MLP neurons of a small language model. Each row is named by its layer, matrix (up: input weights) and neuron, and shows model dimensions 176-367. Each number is 128 + 32 x the weight over its row's rms, rounded and kept within 0 to 255. Numbers have three digits each.
After each neuron's rows, "fires on" lists the tokens most often at its 100 highest values on Wikipedia text that the model never trained on.

L4.up588:130145151082145161133085122149166146150086101087123145070131119127137137087120080151113182125172064217125139107178117137092097103116145145106119133094089134169107156108082153086098104174085168127088081185128099114170076096138115104112132060142085144130211101143131175047181140119180133115154085109146054096064118104108199062084213082083097091123122107117159150089158115134146090104083093167095123126091116142100095132149172135122174107144137102078108123161160094117144172136166113165099125108095102139117137139082159144140187180059150120094123132101202148137086133178115107119
fires on: "ve ", "ving ", "ustr", "Votes ", "mul"

L4.up747:148036172119173147112143083043121127163101121084169144079085099136159134123136143148134129136095110176161113134129133119122173135146138126133120113081156156109109130194191143119115131137130122157170081096118154103148042191124183124146101097142157171155133083174147112078149105172141099097126123130156142127095088121177106150137152139058138096084113137094121107128185095167100194074170067145120148115091084113129157187114134095125137121130109156147140125131116092107143116118152104159136152160177137199089095144099176139129147128177104118129140123096114119100118179168111109182
fires on: "riv", "urr", "umb", "sist", "sib"

L5.up481:097103055125115125145165107099126127168102116110182131179123133120132161090087072145164096146109128145193140088109123122156146081110128141137177106076186137147168081069109171164151137159121128194138095105143118150194155140100096150106134114116144142148117119112128107106076116181136152169183111090140173127181161110125096165106101137145098150149129143157120116122158106182163089218155070110125119079039084138176126179133150122084136106161081160130132153173079146155163129121155115102111090191140100103105164117118078122122023172132106171136143141142113123114064159158021106072
fires on: "g", "ung", "G", "ni", "ali"

L17.up1078:133114133136087189077129144081138125101147110157076130181125145152112097078100154100136214084113128167127108104151072131081096145108156073105123141130107148121189114138126128127185072182114099123112156105154138116158112108112084090107118139150091117080129101152151127120106076097065116146095099097122204093115152152146102148092156066120178115167063098128127138076102055124151082119182176099096129137118134178158165157171158086125150091124049154153129116101143144065155116130112181061029122137035136095092141140138158138102122107136133154099107128145180161060166128120112132141
fires on: "N", "Mar", "Bro", "for", "bro", "bu"

L17.up1651:107049136216055108162096118147155066150128114122067126120159100174146140102163069120117117132143099159104056135175112151129103087173104187127148142095128072116148099127102163093162128131084138104142152100173145142198119106148114167120122075126127139147070081060150140154196127116131160151113156081145170019155159137091156080063135122120123141163156169129126126138140194114149147125089134160129106103104109156161106098170094090140223096117102108082099137172087168153128165139153125091156102130129115151147137096096135108149127086094104154164129164149126160173175136098106082130
fires on: "re", "the ", "his ", "dec", "li", "her "

L5.up578:131118106142100132122118113081136131065133129115118118141101179109165129118072133135080110160121077106099117166078144057136077130142096137164164130151125105149062133099164103150144085159166125166078061113176095183123158139102191151127119161131209075124148143153150157128149182183103171123139118103112189129138119139137105115142148029133177118151119110092137188141185081132115147099148134116158110098170103128139106108148127070071127123183131123092152116138183194125098051189108134209136074143125127216167087107160117121140068048075081147101130123095113107133166160139099130142
fires on: "In ", "made ", "On ", "scor", "18 ", "ted "

L5.up192:103121103126189116085077180173121174093135118156102133108139054141110126137154108129109104108105169089116119085140113084182106127110149138170215060049098112086105137096118071080150149086172144137146148175141138074077179151129145099125173199187125130132146104137117131117094108150144159173128121139117111131111141130143108108072114125138089113152112101047080081097128178155135131145104118137111078133092155164138084142151111161149196076110129164104206153118123153159189157178104089139121117127127094104143180186115110199177168102130091168109172069067180041143100130041114195130
fires on: "con", "fin", "ograph", "play", "oot"

L4.up353:078147136096161145137141162143191088170108109111137118127127113106105147115159082130204064163128084124107120137107106135191096118105067132104091135072116149125116102123197170131129174180077081138084092106191183144138056131106134137136168100154161138085093140105084052158166131141220165156140125120098119134138159131065163112115116146150138110141141160112176117106192144115121155125132097156095098126111107114122082088084134119099148117120091194160164100128158155107163161136126127142166117154173118174146141089140192127185103181157087111083177105061153133125100153113148121116
fires on: "iv", "Val", "cas", "vari", "cel", "Riv"

L4.up94:158105105123113106067176075159190087135169132108148130197181077119141182121136094099122070158138113093126173149107042119169157169132141113129148119110090159130117148177174160116104086143153115164165113139093144130077134097141115066102044098065137132171137129161166169132129127153125079119177114154143159199097141106121183152151154141096137089133139138074098142145121054158121121097140225113063095130049065173115131116149112098131128172093128143126163166105116118114130176121126128131154086159125109091114149060137105076136107193141131144146173139109150119131119108118094149096
fires on: "are", "pi", "appro", "ari", "Are", "ons"

L5.up1087:115091130150135136155123153118131118127054180128145085113130137122104152137149095156107111093128123155144125100085100148140126167226102140117059177181115118104182074130092102102086145103124098119149116218110093090143058141125113105138120083110081130076125130052192133152125145195174153088159198098138115134165118126130137113118116147091139138127142149146078159133101059141093132102125088127119090133133144095122087064076109148161184134091115145066134083098103121107130128150163168184143149095148126083116142176120103124139137094163165152158137151133137095115178153133070122142
fires on: "since ", "pp", "/ ", "because ", "—; ", "until "

L5.up1571:096162140162123044094121092154144140153125136120152127121083099127151114106100153139085198138143065141162113112123036145093113145084150147136170139159107178103154148075073155171155107113110096170127139152153134136122189089145114161162099144140116135144179079108136148115152149148070131121133113150166169167099157137156090121095140093167131156116066180130155104097122156134139112181111171126092177121095126145130139128139120131157131126154142146149070087147226152104184126104179131114115141133142085119169154107107134088107117142153111070128180109158168165135149105113162126102
fires on: "ater", "ter", "==", "ter ", "ure", "ody "

L4.up226:168104090133132115190087174090132128169079123109126087130153155084102131111084178156135067118142161111136098109096150140088115183130132132072117118144104131085062081154157096152112189147040102148097103196131083084142131176083196183175098131093133096119183141103160147143109075144128124123132161153162095101143071119119137127156143166100093053095149136083108111151117083121112106088140105095107187073118106111137107154106102206087203112103134136091137123112045133088127101122158136155124071115182111112098114126129145177164106080093187144123102101119132160124093088112125148092
fires on: "after ", "before ", "until ", "After ", "where ", "though "

L5.up1433:083127116162113107149190080085201122150156169158180144113078109144118097139174148090130136085130121165163082100101135127082117122112091063118178137084125140133137182115144101151088102088136145072114149084180089123135105133114137043139102098160130168092159133176160152148062115102086224077177186118176201107053117127135201136109139063098136129126105125087132155091170091154131195171113137141181138129133164129109211119157110134086091159131120117143161127102104100120195055102150138130142133135111146145139134123150108133096038152130173075111153116127148135088090081107121185135
fires on: "it", "itar"

L4.up1206:139095143188172114144146125142101120143139042170152113167134179157103094157119101132122151132171094124132122142187169102193125126177151107090199195146104137175135122165085187144164165157148093113164073107147084166126107152123148096138117117121059109098067096115109178127086127126105210126115069094126185140145109109093077141087084100065135117165060105156130130135140094091085045156150118199118119091139135103083101105142054133123165102160115140106141131130149114109159155169097150137060157121126118169142124087131115135158156074069156167108115108107175136183130140174107131107
fires on: "No", "pre", "no", "led", "det"

L5.up1455:108069132130129146130125136156140147143114110141149103155119101100105088125096102087113137105157133171149156143098159126152138139126058151086161080117104119111137096169147117087115139074194089144159139134111113073139085179060065091108086142119138166160057156164154139151143101170125118129153113159167126120080108152098135112116115105106123066125162117104143118089202140093142112133140140113138093086084122128052144109157092134067139112150127145125113121103126132122217069137145137149124112071075133165130120107149140135155102088135136118128141111145142101181055114122144151107
fires on: "Vol", "itar", "star", "feat"

L17.up460:115124134138151188147120090087122113093113121154140119111106116183107129087161095179126076135196114210178147073129186152159153111120154132157110070142116164129114109170080152131115077120168124182108093082154099155206140142119128100148119067123154185154095119113062175116119112146156065103178121139164182120139121150108128100133126151170144145130157206105137174139114103113113133150108067118093085111095119133108134141072130145098203169146120131115188041083157142183137135164175126157153127123059171098159147129146133181206105147145137157162159144150124124111122155242066130084
fires on: "at ", "to ", "g", "s", "f", "on "

L17.up76:088082083077183106102088157093143102106103105134108133075129077144116112108134097098059113155153078145179117147112167209130134167123157063124163134115120132163126157154110105135107120106172184043092127129141096166172155079103100150078126054119181103083104053138147090118095191104100074152183061126086139114164153169086146097123148168102087140143114087106104115149116162105145192108064146110121096066089121051102107165183089137153152152118153163079169122105140130154138141153170075141155143112126108172169139119120188141133110105134186118145148079121128122151118159164105143158
fires on: "\"", "| ", ": ", "s ", "- ", "The "

L5.up815:127164166121173094137087129193116159160063113152051148148132097161161094126155048134122147102133151131143118160156047146111142151111149137115088184105131131090104145102114166113157105145136139106156169121087146145140127151086108143185129143156173139134090101151115105197128158097143144158147139126067128172160093132103099102159186167140167125121210148144127121142114163168124087216100126137134073134175118114109184115124155106178130120087102117087173117088054139154163116091128159167114156205150081081103151155146083166149146135104118086115151123117124066127091115103149178085
fires on: "mi", "feat", "dr", "Dr", "comb"

L17.up117:162173170131201129105108122142134108166151131120068120104106095121178156138146133113160160102210126180084115133123127118069181165131072089110134165085136106157129095114126112155172118147144152108174163030122135123136108129139060102119115134110130080128191183107077170154154118100170164145105165122122188153147081160141093121142109128169086092130094121135063121114086150155114186167082118135150168105089124049087146124177135146124150175122089066185114094130139083126145124100157130098151154090096105112134126076157061075135139108130145170187182118108129111099135106072116168166
fires on: "D", "R", "r", "dep"

L4.up493:045092145113181147107124125126153154093164132059121145138118085168106159124100079120063170092195145127126124161139129124111154174087147125098134167147118071127144115128129157150122113143135156122125135098135150127120143100098136106142117125105143181132159142153164158140132105131191130177155183102121091121188205180148199139101118131125143126086095169178140123140166097151131121138181081099063173060147165120150227161046071104113150161127107127093157175116158100081142111140087138214162159113122165172157094117144126085071094102121134099168105167194096061135141139137189141122
fires on: "oper", "organ", "ke", "burg", "viol"

L17.up630:072078150088165143078145132096105066132136129087178182113153108171094127115134134111097073182148128087100137121123164116146127135172140043129157081161137111136151095103088069103138119118126156138128128107086112140120047113196103093179137171107162096113179167192127133117122083055141155146126157172140120134069138116110126199136154197158132103062095132079144077144126121077118129162102143157132129070098127072119104137131127129123088106123143138167158129219096123155138105151091103156121112101165133126136130146142148046152162137072138101084158113097131164129090120139149114206
fires on: "| ", "6", "F", "our", "- ", "ter"

L4.up1068:104135179064112089120106095171119149112063114116130131118109093126088101107114135112129128027151100144123134108150091166129189048093139123110165128173044146158226106117128081172136161074202146075170153122156139115124159103091138108158171147091102154104135082089100122154111140129138140108043124112181221085071157114168185164124152124130098118144075149140105111085133118100159088137102137110161151113087141069151120126127150109100114108162110139099129107153117187113135172142164086157149121118095116114139122106140139121118120165150118103176150141112163077113120096112138137068
fires on: "== ", "ers ", "\n\n", "found ", "==", "ater"

L17.up970:070141076134185101145109153098109145127112147175145128173131148122142118133189107126109127110112113133115184127124102122141132125135196187179121075165130078144123191162138146177127150140156157165139135128086103100131156157067104064149137124174120166124052070096123102141113199159089137097105132157135168069177162106100093103091100154099146138105153102213128129134127111097123125153160140153142154124130118125136101152096040100151109137106177177114074129089112131109112180105072128131130090109171139088173081141166139117127125079088144104119136123136113124161100124132090134121
fires on: "Sch", "sy", "é", "sch", "j", "Sy"

L4.up710:106172106137134153119124122040155149080158211143129123096085145140159157112084180187122163075132084187095097173145143157132187106128162103131128132141120167124142146155096144122122169149127097155183091208153089102135171098105138105072153115145127168079175175082104131176161103110158138070159065122146083092182136074146121132171143100142153123132165133114114141109126115118117085121124113192048124090117130133121152088142108095115113101113138121166094124122085128165180061089093145152117122109121142074171048149121146078153150147126149116218090110072146077102109134172171130085
fires on: "station ", "Orig", "origin", "ig", "Date ", "Releas"

L4.up1773:151138089092162150099176148167129194133119068066166143127184121164144087115123111127135124126161190129121103142121114164137105149154143103095175142144159157116180153142147106067148134082111121181142088105102090119157120132103125054101133142133109128070061101139168167139095158148111104185155177107102134175134168129099163084094101083112149039191172141175160127129101098093112038128130095082093195096094099083136183095140091128094142137161132101183145192129109113089148143163113152171160113114157144178127165155130138082098098142083149086174136160176176136168091096133106144023
fires on: "oper", "ke", "sen", "Sen", "vers", "ross"

L4.up765:071098118116190110125181107150136112132142119132109043105070051131121205104099111141095147138116102061099145148089067127162120126142105100067112089133143132129150083125159187167106143126145136154116110068143145130104098138127109085183160086116102099118140137117175102134120079146148140122130113164086154123129151152132188096115125125091112148136097175135163151127178120145143093191085120165078105092099055129199081139147139091175138135086087106112126065136166107133160163159096106179120111116193175162168125125076113179155144208202074150137151091064127114041037124141111134128
fires on: "Val", "US ", "Col", "United ", "Riv"

L4.up45:069117124103169140072127129118126153133135088087163163158143112148148114147135087126099147091102160149132126142127134143096216118145193134097151112148119120141161083130095158134134128093144091130115092176117088054152101148148052114133159102121167131138162142116109140164147164066131122133130141167146118140137125132118090163132121197129119108160229133124114148124133163152174087188082143174106097122125143164106126099102131110100096091155106151117189158095108122150131129091099140189120116132092122115133129084140150156133118131113126152096136104131159165153099111092162157118
fires on: "feat", "Ar", "Vol", "itar", "Star "

L5.up435:189111145105187156142085162159193133168095138065117154126117141167146113090135088095116183118160126098088107096140132137145102088147125097098127150128145109141140171059054137088097155072117150087077175215127096115201085172133112081139136070106084149141154129168113171102137178156112114096158126116121102122076054117133107128112156095119145145109125104114075158136118143097143106171059050144195145137104113160112129119115122120217168136176127127093102092134117071127135067160150148212081173134104146115155160142096120128121126198128095158088070139132172130154091090102127180161
fires on: "ve ", "ves ", "ved ", "ving ", "por"

L4.up29:163125073152139097107170100114102122127158127110098108161139130155164148106142089094090124132086177161110109164117061117160115111192126106147092173111165110121155181154115158125169142124128119163157152154155172109142075212072109134193159075059152112137110140133115120137152138144193107126077196171060141143123088148086116163229133122126130114104124121144096085114146122118070108148069117086092140184164071150129127110150168081118152062063103114134107158109109107104102154156102143148152193141152090086115056075104147163059128112066123122166140153137079095113120156110107068091
fires on: "Dr", "stor", "tor", "dr", "Fil", "aut"

L17.up1517:107088123120115094099091096125143088151081183143073093102217077170103106120072071115218104166141073119162120174114116091114171140127149196128107108126105100179190139136126154127143100076160120120059167155199113135111102123120122096119209111118119184139156108148173147140161134114138112115164135132108218136173157124165124075119154134106142197187091099114097140196097134113088133116125157131107107109079117146114117139174113069117120153134085135134152116189123076155127098177112122169114142138126114148115182098168073144175110118183149191165092096117175166176100156137126048142
fires on: "the ", "his ", "| ", "The ", "s "

L4.up802:165182110116098144119150060139135101105127141108110145155111112118126106064140095157118105161117156117073078144127142100135186148151115077139090115110083054126096116112093154149157099192143108197110120147073130121081114139144145129124133157138117123106154151192109102157144103101085169077148114083157154160192098135187117169141178105127199173105162117128115176150133201111097112080146136160117124066118113152058090145169227072059165109184112085123178116140125148141136127123114059091183127084125117174122131188092152144099131117113096131121111096096104148106134124092119140095
fires on: "Pr", "prot", "under", "prom", "recog", "ound"

L5.up1320:101125137123157136134147090104130172130132053137117129150099146152178150111089098171126104134091132046138130140172077121150159142116109099099119195094178130127106094160180099146129087160176136124128102083160050093141095137138187169066115098139110132060157150140205146149126239174123175113166112101178194181157158057167123099119127149131187109075103143160125109146161141143086144151102105105114095129148102144181130132144142078171116124115108102111165152136095181159117167152093109175140127143094090138143106127094127156095166118100097126134062179136179138137131155099134113133
fires on: "ot ", "On ", "made ", "set ", "op ", "top "

L17.up1203:147128138117218115105153111152135125171111098111116125177141159122139157100139141177120082058129114057124134088119098152101175128146115107120110138131115087154131133114129144088137141139132147129156074125083137182106148126098140165104145155095087158151105089105089089101121125113152137151141064073133130109101131140104075157123076120117069113131130144128146138140081187177141127079159132118126145142150178146104082143153101139132132130162121199101117131172088133189124172112150083137187135121127111225135125170136099079168085119138149044119068057094014121126114099118168173111
fires on: "b", "tr", "y", "f", "ir", "electr"

L5.up154:105092206131115124108156137143167186160168125117150065180059051128109118134064104162095179209181163138079184173175099103073122097089144140153191142157106141139147113120107161165152121088075135115169080115156131131146121115152142088090114119134136189098142114126140158046131144135107126168069129110062145138149143117118110073120159053149144147117078140166169145088139155118177111101146145150064156100108138162108145159147120076162128113132185147139142110154163122107176082168105147205133158076087128139119096096157160115112113206123102132133085114202146137141144120104152115134
fires on: "oper", "ke", "ter", "Central ", "ver ", "left "

L4.up1282:108159128132155121130106109095150111119129165130114177137144149146130150124096151178171195106130081150147113157108115170106141058112067193113103177075107169155110158167133141068098171160100107152158074159132100104160154126127117141126168090120097144120164126152087137120167102092177082167133086103087111101111109104134161165152100147160135112098120134080201082078150170099088095164128127136110087083143097069079099098083130088109135142148149135125136117108117085133186106180165179125118085100022137205184037146140117144159177201112083100218164052150190123098075193132107133170
fires on: "nor", "Orig", "origin", "bir", "beg", "Born"

L4.up691:112121155142075073128105125139106136152159159161164142138170128147140167160170155117208113113105103150130110121054113125104117163129138116121187154129146169131166095130111133064152167147087139166124128125151139089162115079078088124127126155151202119177139124124073085131130130100149116076167124108114108101111121086143128207147072059120115140134161158145085182115169110161085155120115117121146099079134099119121081119152160106159125082124162132150140109142113080113125154120132147123105112143170119196095128123169117168067096094147098053084126087164077116174138145039111101122
fires on: "te", "Te", "Ter", "Mat", "nam", "bir"

L17.up545:181116140153141109158195138145128143114161125112097147152098097111098169179058128166099108115087114109146135081084114112132117132118143119146172151154152162114134132152169129127128094115165086148181150115148116099191112191110186102103086179114054075118122171131113155151098131149149094144141090119117129167183112081133132158146152126151115165122190149119166124137085183089174128185146133136156169189170128138144050136107131130133113100137165148108072147132104051141164140090110190107122134182062183147098143134081117119070122142143172104179183088110134089194148133099135093075
fires on: "(", ".", "–", "th", "r", "-"

L4.up1694:130153132165113167093175137167110157118110139104102031163145109138149160201122183124156167158155151211136111162112136096211127157098070103101152144089176136159141109154095151189122108070118088133136096086162116154087154139151092116161123199145091129176132201108112100099147057103090117121113079162160158179146173134159121165093126086122111108078164115115134185138169131141099102112142129139110107115136104113070130128127073138082160083134158194160114117152104085149116096132159163095099104145160159198157112092179135082070153087168127200171128123147074117109105133134151190112
fires on: "pro", "Pro", "sup", "vol", "Sup", "Vol"

L5.up859:097204110141173116160110125104121149126139101097117085166166163162161099078127167140074103113106114139170170108095203091119164122114163128168153094055163157109095091139086099070165099168142111131095116120099153141126110075129106103093141137178164092146081120132157196153124095093116160067112126145170125111107113115158178013186129094134134165129156112186111121130158127135148165163112133157158155118081162130106139184124089128081131157140141156104138161075092207122116110100126164151148128128179119159164097148062197109130183105122133128181131163072141101132124155190075111086
fires on: "pass", "stitu", "31 ", "House ", "hous", "New "

L4.up1697:113176151121077113114109158150102191173132160127086107110076086108157092107111165113147157145139114140073114048091161124088223179145194129107188115110170121106108109138135143103184196136165117149116059147111124112176067093099113123195185143133125161107111128090147132116126077124102094021173129120104133114170136185145105154099076117127126095137141128112080179122125082094080141154150141138086119165186127142169064144147105131166109127103136118165126182103082133117132114103138150153162130165168131182150099146136150132087127191170092049152176141132151210131087190087088114152
fires on: "te", "bre", "Te", "laun", "Bre"

L5.up155:101071121119183141118115093106149120112115098129126098110150164155088115133144083111094121119143137185207146078109171104146115118150171133083158118148113134140151155158092081162077155116131181142188125108113138131103150132138112110105083134083155146111201132121179139114166105133137166179104134112114142143167085112096186092110170035098098110127143129159128197176140141133156136114110118155041070150112112144070115122142078093093177137090113109108112103137105142090116136112098121136169164095102097111133152094058170142165178137158150083169112076137179130151062132119104149167
fires on: "ing ", "s ", "en ", "land ", "re ", "mul"

L4.up1677:122091121160184112026092152119099144139098097163135125152118103111166154214106154147150120124164146063164134120136116143128086146142099109130119128088078118164122192113108104125133138128167138158131148132155077171115152141138120100167053147109105140137136143128126106094076173128146147135113181110128102115152097138147116180084072113109137151148110148151132167100122110130130152145143144160154096115144154131106073136157065086162153122161140132159163123132115050076108113091119136140112119133154101125212083120077107114165134091097157106155183139122065208194153110156126134131
fires on: "% ", "Americ", "ers", "iti", "%"

L4.up587:141065172162127138136121073091139169097123100184116154069120149089123130073092069163131109059151136125095160139156170086138145083120155172081143150097142134090130123139150098112154141146176161133093042121071134128167101186122153182134091073105142151172152126134134104084082138138147162146142131123124095112076080134158106106099148106086099102073150113096130143114108098164099154141156131131144071147140093098050129203143127116160118106090109176052118177159127161160110092102102156138141166109140128186109146167206182130120128108186145136106166126089099082097138129182134122170
fires on: "him", "umb", "its", "sib", "ump"

L5.up1060:132087102157154103124057200147128120118113141101160110098118113120115116189130129135124086116154087150123131110096133120142147148130145102143152137150128155115096119152173153151101112157123125122109128161111126100150161167109104092080087175111170186090134086099184147163065142164117121162135137134148123121080099118135120097121138122135146122126174171159081167137115092139124156120097062118081164105122158120164147111106149159115128188067210156056147047105090202135133095120097114178141121085146143084069120168139141185112140166116159053162171134143098064129148176130131105115
fires on: "until ", "because ", "died ", "though ", "ause ", "resul"

L17.up303:121092101139109168113105101148122118090115109133130168109134094151130133148097172207117027077086097162149093212035107131147131148114098118130141083194120131129202104145116133153163117161147122095119039085087126122117107144151138142154139165214114120121160094122154100118103092106114123132151227146097085144102126165106143130163239156145128133178087098113095139158098122148133065138132131098177186135137121147096147128118098138156080198168133115145150189068119148126107141103143155099091115153083119163171121104118107107145117181162193140197099154155105079111167148091137160093
fires on: "h", "km", "th", "f", "ank ", "F"

L4.up1668:175113107114118134149070172097130139228136136122105123096110113150119170091159056079143150101192128103102096112139154116146115151172123091110182158141051086138164078135121141125120102127079134150098150153160107093116121139151079095083151081089141083084154189096134157179197153110134167165170110101060162104151135162128095117135180170093121118118160130153125116131138143185117141112025139135124097103153129146138140170104139097139180150166114158086138110072141128125145133138108116091125151126138164163119115184102133143152162150170149172169154129112119081104123185098069139092
fires on: "ue ", "King ", "oung ", "ank ", "adio ", "present"

L5.up1147:098121168118178104114104141113117069198079086108082109119173112134167162162097113110121095170121172153132093167111153120156111072172102110109125146107166127142135091150146127117055122128158171142106157077100077149133114134067120172141135097094113183182161163088171086058166192097152116084189242127162098068126079156176154141164124089181143164105125154158131117113191062127123118100182102094103137108091150155146136146113125126104163162130160122111115099141110160101147113123185077155154120121124184127094142161089189143117184092105151107098099083177141123165133137171089182083
fires on: "The ", ": ", "| ", "with ", "): "

L4.up334:044150153130139157093148163084138168099154155152075097145136072189162106136142100072139098104182113157106052141144108171149095184099125108081147153168100125061173106158110177107151117123129148161101135103119163125134172105151151124121155124115095148124164087159117171116120152159153132129161110110111124091126130068153112078135167118113175083133115161141113171109189154086110122119112102152112156109148108137157162125121085108178121117139083142090104129114141098096152069210140135160159130154161132064122123115192149099131111139144065098187102127134115071181161140154117108104
fires on: "acc", "oper", "organ", "viol", "Aug", "produc"

L5.up310:122102182107115140120111098074089141141182087150110111104145147142125056109150169066166107128153080088123100121159186128137121112162135079136142177127097103105113144030137197148184094108120091126157091117097177119099090076085078113146096112123094143093122141169122137122110123085111116112147159119130135159167108131091099098100139191158177151114140085190155115120174146092165142125120100164130156142182064176077105118145193094146137140136105106085180106123097141111142148144142052185155210172109133119111097098117181142136144150172099143127138090147107084120166139087130132089
fires on: "s ", "under", "first ", "the ", "ound", "For"

L4.up282:139124137077101098138123080165064103105143128098133108137115195170092129115122130155121069106150107119105125077103175095074135209103099170135122130080109167160099084157116080114155127088153089118223116120126133113164119133149142123124104146022078129135157171131142161120114148149133131173082089114131099108141105130160101120108135154134150095090140146161103143186136140132108155125165133110144135180110082128182146117174066088135149059138160192144203159147127115090179139078124114116114097161189172145105110107148127095140074079119150132144146098161149108126163161187144102179
fires on: "comple", "construc", "plac", "quar", "ground", "oin"

L4.up1065:134119086197159086142143137081133148166137081124138149101167108107089120117131128129166170145144148120090174163164094110127105081140166157134177186171071102129102124098155095178075161134127129133184042134145128091146079126124112124162161080119152125155149147121146111123086133111089107126195108164136120144053115167107146168156131127072106107151103175136165080118138155109162143111094104238126107140132061117169127114143133133121086095095064109100088119131101158142124116135134172108142087140150105153126102158137239104151182169211140108080113101187106124124167113093126078128
fires on: "po", "ni", "to", "Nov", "book ", "film "

L5.up1343:200088179180109137113139162142091156145115116133134126092118061130194138120101132085167107111141147141135120136096084110152092093104123082134103072137167150149090219088111135100088146183104157119073194140096130153120108130118114127094118109174151154125105142107073145100132139063167148143152145106149149147184063128121110162066154126165158144151134147167143187104127068140071117083082101103188123104151122163102110168120138122137108110117140147158117155106110093139135123080133148105145166097130134110158153172121169140177122143113142149154148134121066134122104142142128114092
fires on: "% ", "km", "cent", "%", "}"

L5.up1563:120159134152117119121132139167117125143085132137152111147106078121150113168143075160178146122105154142124095076096168140085168126124140122106104132148150108079127134125163145107143177188090090112101073119084118138153109102082070194148147115131137104161141130092144153116094121057118109099087151136141180099168088188195061217164102146151077110122149117152132204098186082155122151141110140156125095121176108124126103093167101151075135098134129093138187126135154118174156085176071147134122181127114159163151138168116117100095093127148163161123188134129163130073140158131086198121
fires on: "Te", "te", "itch", "Educ", "educ", "Prof"

L4.up79:117163104096160116098085101125126174129122085096141163074088121084102131081138175115126103135128095144092111106126091106191167106091164175139149118106096152122145070139063108110101118086174106141152078111139119140084138129150110077104146195150140109113110070130146156108159153123090180177126119110108150162075181113081118118121153145103143118130164132093157100134140118123115115161135150112089152084041102117102162087164161099164185086066088131229165111137105144073168139124094110087133107074180078172130170171124131129150140119067121165086207110098179156102107166114152145157
fires on: "play", "Bu", "oot", "Play", "fin"

L4.up1466:096154125128085141087188144128157151128024124120087105170067049194070109189097120121199157113144114129128145105207140145126110121156115119171142143103106121090071153085123145138151127114111121135133146143123144211166111089143104197090200116167019133130168163168036128116138113110130127097099129112175138115148123107105110186113169069171188168139079180163102103124076120191155097138169157129113103117120142093118109101142119133162191168153147102141154088161128125125150060088060134139113147166114096123122109109142134100193084167134120141153170138176109122156227159143088181142
fires on: ",", "Al", "\n\n", "—", "| ", ";"

L4.up271:089081070155165150111236068132130192125187135104149125126115104173104130112103163035091097147176124108101089155118147157133178106125120150130161124111057135102134135136157125146108139142133129102100053152129122160059139126143116060131097169154081062150157143161206116156116127103137136101178094106123159129114125093095151146098166122144107085097136109073093131126162164112123126132178161126157116132071128147131056118178078128086232109102033118144142163084143095097138113081124143042129081130170139126100142162100183133105174145148106154136146164095131149096165138137099144095
fires on: "play", "tak", "pi", "follow", "appro", "stat"

L17.up282:132081148132132109076072136127126106132128081111114112094137151126132062112147110145147080145107089168108108092103150069047091137193177116148069174108122166176150136179121163110143153091130141130086096092159155108106126077100154149136096081144109170117107056169154163118068141078098171128145087130122165143122079084154144099155147158127087089109159102053081133133084150176146179162139184164087103165121137066101087166117069113100137110153136117096143139150089146182142168106149127060133191123144129148162095122147125121177177111150109148126098118113167093110145148125173148120
fires on: "y", "ad", "al", "im", "Y"

L4.up533:130180202057168116065163044149107159131087137054149142193068108189084102175135209084160176096115076146106082130112094130177100164095120148139126138130099103109119146133116175058126152163196158066125126124114105162182098121172086114165164150138147109151168138160072114111132108118122155065102142108147176132100152121114145098121132195176164143068145212123048122060111090114171121167082111167114147115151165126118109071098120117153108160123138189098156158165190068148079097124131133158092145144095159123126080147179134152117131141094122131145162153131114128155195120099116183131
fires on: ",", ";", "—", "even ", "still ", "— "

L5.up1187:117132125081099159109113125143134146138133176139139071091116174133111099192092173096080190109103157169101140133195129136211154157178104126107169139093141145159139106072136092110091133119103135129170148095096126156197158104141128154086124163156078122212163063181135114176120116138124126139151110151129114146209138161084128179168148159178132102062114099151098124208148131124151101165113117141103154117180124133116149106180108173153150137171110175196142168196117115156134100095111103120128081081219178139180108085170079119125155102163120134153085130076103075099104110078124162095
fires on: "sup", "Cap", "ig", "Sup", "cap", "unn"